MLP neurons of a small language model. Each row is named by its layer, matrix (down: output weights) and neuron, and shows model dimensions 0-127. Each number is 128 + 24 x the weight over its row's rms, rounded and kept within 0 to 255. Numbers have three digits each. A neuron's up and down rows have the sign that makes its largest values positive.
A block is one neuron, or neurons of one layer that tend to fire together. Before each block is what it responds to, as a language model described it from the Wikipedia text at the highest values.

Word-initial fragment tokens
L7.down50:113132124102141130143114131129111123096159135141144109149126119117141133102104126123095147096133156122153135141117125120154134132118100177153162102137129110094099115110080095129102058150114095095103150097163135084107124112145109121151121141137163099132072110114099134108137120108150136185167156121124121116089146118131124092112105094105170121125103124113084112148153124119103129140093
L7.down68:116122137143170121108113111118116165098130117133123152116179134152120117141139132150120146091104151112126120144112175131109126097147103078101112080140106038182157141117032147146138163131091110088136105144114167156133112066107166151138110120120136139108145116138139102122086129137092083182130139131131132117138058126114147110106143144078133082110124112085148158149097112124089156110157
L7.down72:126162112133185172137133131126163172168145141186114151111152147166161119126143149133144144129140117138152122148122121087115121141115117090148164103083120081078166142138180145105092072116137072137062153129099083124140142112134122185131144143129142134170146121137083145103156133126132142166103159134141158145073137116154113164132131123137124125126162154100129130159111139129135124112101
L7.down103:130132137106116091123122138141168124175117121142151153136159166077145111167113168161132087138135130124120120113164144122145119113110111153070150137133111130117118150149079119108127123146111138111114088120131137113114141165141162088154171116128146112144115143168121164160135105112106119156119191116127154124129147088102126121120109157154105148118145135146140132136151125123136098139151
L7.down122:119138136153098113159120138149155139106130090087099146092109153155119129140141162159153150116093114145111140121108129078157184141127123132150122133135125065119136162119072104133146093096132112143114130117140111134159123180102085090107107158131149086113122121102113099141132174137105144134148138151123096114101152164141111136165114118127130109163139085120110138138142124103133138123133
L7.down173:112130173141086159124145141108100170077070154169143144138147156128110154120148101157138107121134111072137141115128113128117107151109121139110107115127122112085169109128055128148125061134092103123071107139113146123144137084135109108126116120143099092144119108141121128131128166089121123149164110147165127171105108121123130120175121115183122127097117138088145129136120108161076164094127
L7.down197:128087135144098149104129112132140128130109110105102125134090124120162147133084140118161122118121133143119131111132122130129153140137145104124147134159113120125106100119019127143089113153100115121147109135160106133118121043135090145119151156114146143149128137130142149150186156157134138127101109141178118132166126115129147137110128148121135127111163128138112124159104137122144143138133
L7.down217:134130132132133129125124105129108151135105134134139127135126136161130129154169154135082121095122125124141110121176129154098115096113131132147155089154118155157122113121058141137117142133114092133104098130096115114118137175103139174149157109172120117132109127099083119123146134070123113185135106189157104107091129106167142101154102128080107110177119121123106124110112117125149153090152
L7.down226:106105162140108143102179116192177137072139160128125127131096148187113118141147108152088102119192137133147101149126142122122131129100177058133107095138130126143142118148089106130151144133139105200110101123114143121105094129125112161181067143122144140112118119085140106159165148134124196150137146119176098117105165100125147126105117083166143152140117123146092141124111078118154158103156
L7.down243:154106167173114132101160166168142120128138130116125121161140116111122096140086129122152142092107114138123134111109120092110123156132102102140160134095120134108131131146092110153157098143117124139150166114123133114112123167128144146136105136143166147152148146154085165151128164113127157122151120132209135118076156155146139145104163133151160150095134150166136105164149091108085121162134
L7.down397:143145158132097126153128100114082103149129126109128158101131120113143119162119102097126115138139139147125164106153165159108136142174112128141111157122121169146119119128139144073122120174103156116150142136097101164146135097098085144140101118122107134194101135084099118143121128126154124129122140140089161140133127071109141163087158085113165115081157108134120119108163099137153133101155
L7.down406:151094145125150152083124181089139156186121187138122105123119134118119163152112107149202113115106140160121141084112136126131141168118138112127142145107103135133152138131147159125147138165135103126127096140114107149157155101117069140104128147121161110144134122131165141127101129109125116069118159168142123128144132094128111119131127123105152171126144132125095165127086118081156110120158
L7.down439:126131120147099079120149162146143136125130089085147105125151114137129098109129170080120148141140113098130113132126124109147129094167141142073125145133164171100098125092112107091124111122115108122160142173183129145102148187154107121118123129146145123160114113122172126097087135121149157142212096131132183126088094137076166111103120125141150136193141106105123142171134147101138103157116
L7.down463:098126136122122100109103107130128085090139066145128169128133178106135106093109116128129143103130115101114151177102122108126136125143158138093095165155149074157121191147069129136124135131162150136101122132144128139137113098146114116076114128165154165142135136134131116106182182072138093106121087156172133091111125080123122099157123129147109110141144116125143156076127118142101088128107
L7.down474:117119125146126116125131101080133178103147108178147150117116097155132150122147121159076107129100066100172127117108146177145079189096152139112165144111116124129138149144075146107163155112114151146123124150101153153166115100159145115139167140138138137130108112088153077154125149128106129143107194104119136116115116153125134138110134105121118101126149114073088153134136069114189107100138
L7.down506:079127157119127112107103161094100154118113148109134110085097152189160145099135110139125138087137063088094084161103115123123160127122177173088131122134096103120087134172105105138111138127106138113170113110106119130121111126145090150154121111112110153103119126096123107130166112119114129083147129108164082129150165175130103120152107116078118130099121116136165109107138091130116112147120

Year-start digit
L6.down447:151163125125132114102155161162090127145134094146112110131108180143124137090119121170163103116126105133173143112086128127099132113115135171102170169136119131120110164134156141176145101161140138095124118117143174155099115114141125132144112141119147131178119140143160125140169121148168166102147102181164133157127134139133146125095086139156131110117097119137120172129116092126079152104144

Before place names
L6.down375:108155158144144088135142116117152149117137132156134119128108128124157140111119171111136129082149115102109185151134105116136114145102097115094131147129145121146127121102160112109089138124098106153126128169108143107154159098139139132130143162158148127120139140092124166112087136134097139122097114166130126124158137184158110128134115125099167090140133132102117087138106133143127169171115

Year digits mid-number
L7.down69:188121120130096128111117128134123121167144133093160129135104213124097148128099125141139089135158157103130093066099118128152137111146160122091108119125130138142123169122127142136104114126131128112141139116135095129157094113134126130150097127127150151139178110094098142109093115135152160099124152158173156096105100090121117101139144122150116081141120136088132095133107174091135130130115
L7.down105:109108136100140124089130183154145115106118150126153157126123116113130105135131141137153138094119137132113117127124099145132102100130177150142142123131119177135151127140250154181114127173127128164102112115147150102119157171107112135115170107128139121158112119156130168134137137111144127114117132139095097131105129129129104164116127093133069127131096129148134125095126101125120123136090
L7.down119:133115171137123142113191152119128093128136098160139115136142078082119131189089164132104105139115152129153139134095155130104110163105133130182090117112132167130118129127112123124100156126113127135162123118109112136128095096149124095166129141102117117161119110133175120171105133147133144141111140107157131119126142154121130161071132103122078123189124092119093142081158129112119168107160
L7.down152:126138154127091098104101114108128122122152145111087147162115120102098124098134114115170107128127160138143148154127120112115126155118085203127113168171135125107141100150097134110129130166137118105139166141149133135115145087082134090110135149102131122179089173142133096144132166138104074134154135134102140114105186116134138147124122159098122143094146101120102126120154163146143100127126
L7.down155:125152147123108094159117117156139108122092158118155089091072127158081164116079192135124129088128097138128120125144154099127102087139161111111159141119082101133141118149074103100120087166127122108122096173118118072121127094143138106122134092168148100153137114130115132123156117135164134133147158121141114123103099101101123140079132127122108112136099126106173147120115140111127157113134
L7.down163:111108130154137121174127172134128106163142101140156140111128095144160142118157132126122136112086107149134104123090109119105134134067145152151108134152155147094087160116150127173079088158118130128151100136079121143157134148154150098142099132143148115140094092135111127134110146139165103145106119115129135147150105114084138098137132137155128145118105104135076136090126138126148099076096
L7.down168:129127088132135147191153107083099091175099168105096131139079137142101151098118112176131125124159125132122091145130117134100101124133139151130092162140147116104087175116142122158141150197112144159136125134094132129125161129113104115089132153144137149126171119131134122159121166104106129156124142172150114121161112132134145121093135144183122143152143144085189107133098094154149105102121
L7.down196:138135138152130085133102142102159134128123179123090109139117099117089155134110167119122149122138122174136113120144140094128073118101114196140118163107131095096137122126042177160173131107112080112151145094106156122092113122132122163095147149113167127111159142164120124099142131152149079130140112101127137122088165143133168098101130132104129131139103137122149175101111119139088165168131
L7.down231:107147122138101176136107148131123155082139097135103124149179138156107130140116118082132137128152102124105149125132151074141132131137133143137133124121149204127140136143150117167135197140121132156101155140134124204151132160176121164099151137108122114115145096131090128107090131124120131167132130126106148145144100151123138101134123119159122152088136073117099147110109149147103092125088
L7.down236:143187129227105123136112178139152124155116157121129103119148112129105144144137116110120104100131114114133127116132151127132154143140113132173129112139087118124086122108125121165074110147072093165090145092101115108090118119093136103118122090144116184127124118165166127132146150152132147135114136098131130105130110113125135135082158150150122122106100104120140119153108164130149144147107
L7.down249:142128129142160110112172140133136147161156132126092102093126124119110146113148158187122150136150119133113133130103080139111146135128151132114115136126112046163147135159080130113115154146141121137138097121152119144080109118135142105134182118153140147139138108109200126122162179116125163130150161139099114135157150184120141126109130099129105130176130101123103131122157129136133123125145
L7.down292:087212132104134156148142108133114161163125138126127132151137143191155162096148165151143116155123148134093104117098118129111153140161111135144157119115176148153112131123180112125103109156151177141129139095122134123122105101146153129130157095115114113130100129130088160155132127132115116124129170109127139113131149137113115114137148106164131119075127129121086157096138141174140129126175
L7.down370:135156118107167145148132099103130133154107119122089154120139099148173138102149140090151129127138112137105121134135139111151074109142121134180147115133153095159127171130137112153146140139168124138150100115127161106126144120121093129133135083141158104115136125155142151148090098164124122154129149118134181110107146154106125190102104124136110130135065118163106155134142085124096140055155
L7.down391:126138150166108168134129074128115133140151079149132133127170121153109128138125151142154130160144087167127129100121152117128136105109119171146126146094160098115123109123136139139101116159162124146137115158144124146041081098149114103093158150101129158138120142153152147122137113133137119167137104109083163107114132157134148130107066084090147116126114136143123133130161094142133108131133
L7.down446:137119133134117118141141173141134098141170116095121146115152109169170125168112120123131169088111132151116098124135125152140100123144138141164102146070134106160131104167166081106151137109117123096138096092165131063121146155140120129145148117136152114142102086114132121131157142136155089126162099132131139105118113123106118115100146141113136138099102119120126187073130109142155177146172
L7.down504:134113112132100113104145124160131130130170101146163105121144159133116163169150140149157139137134119109113127138140132149065099140130092155115167111140126114111170108138141153129166150120148123170144108118184093108135087158157126125139122088123122114164159146168125094096153060117098136106124083159100116128113156132143167111127094153130105147085102098078100108118141125155125131145121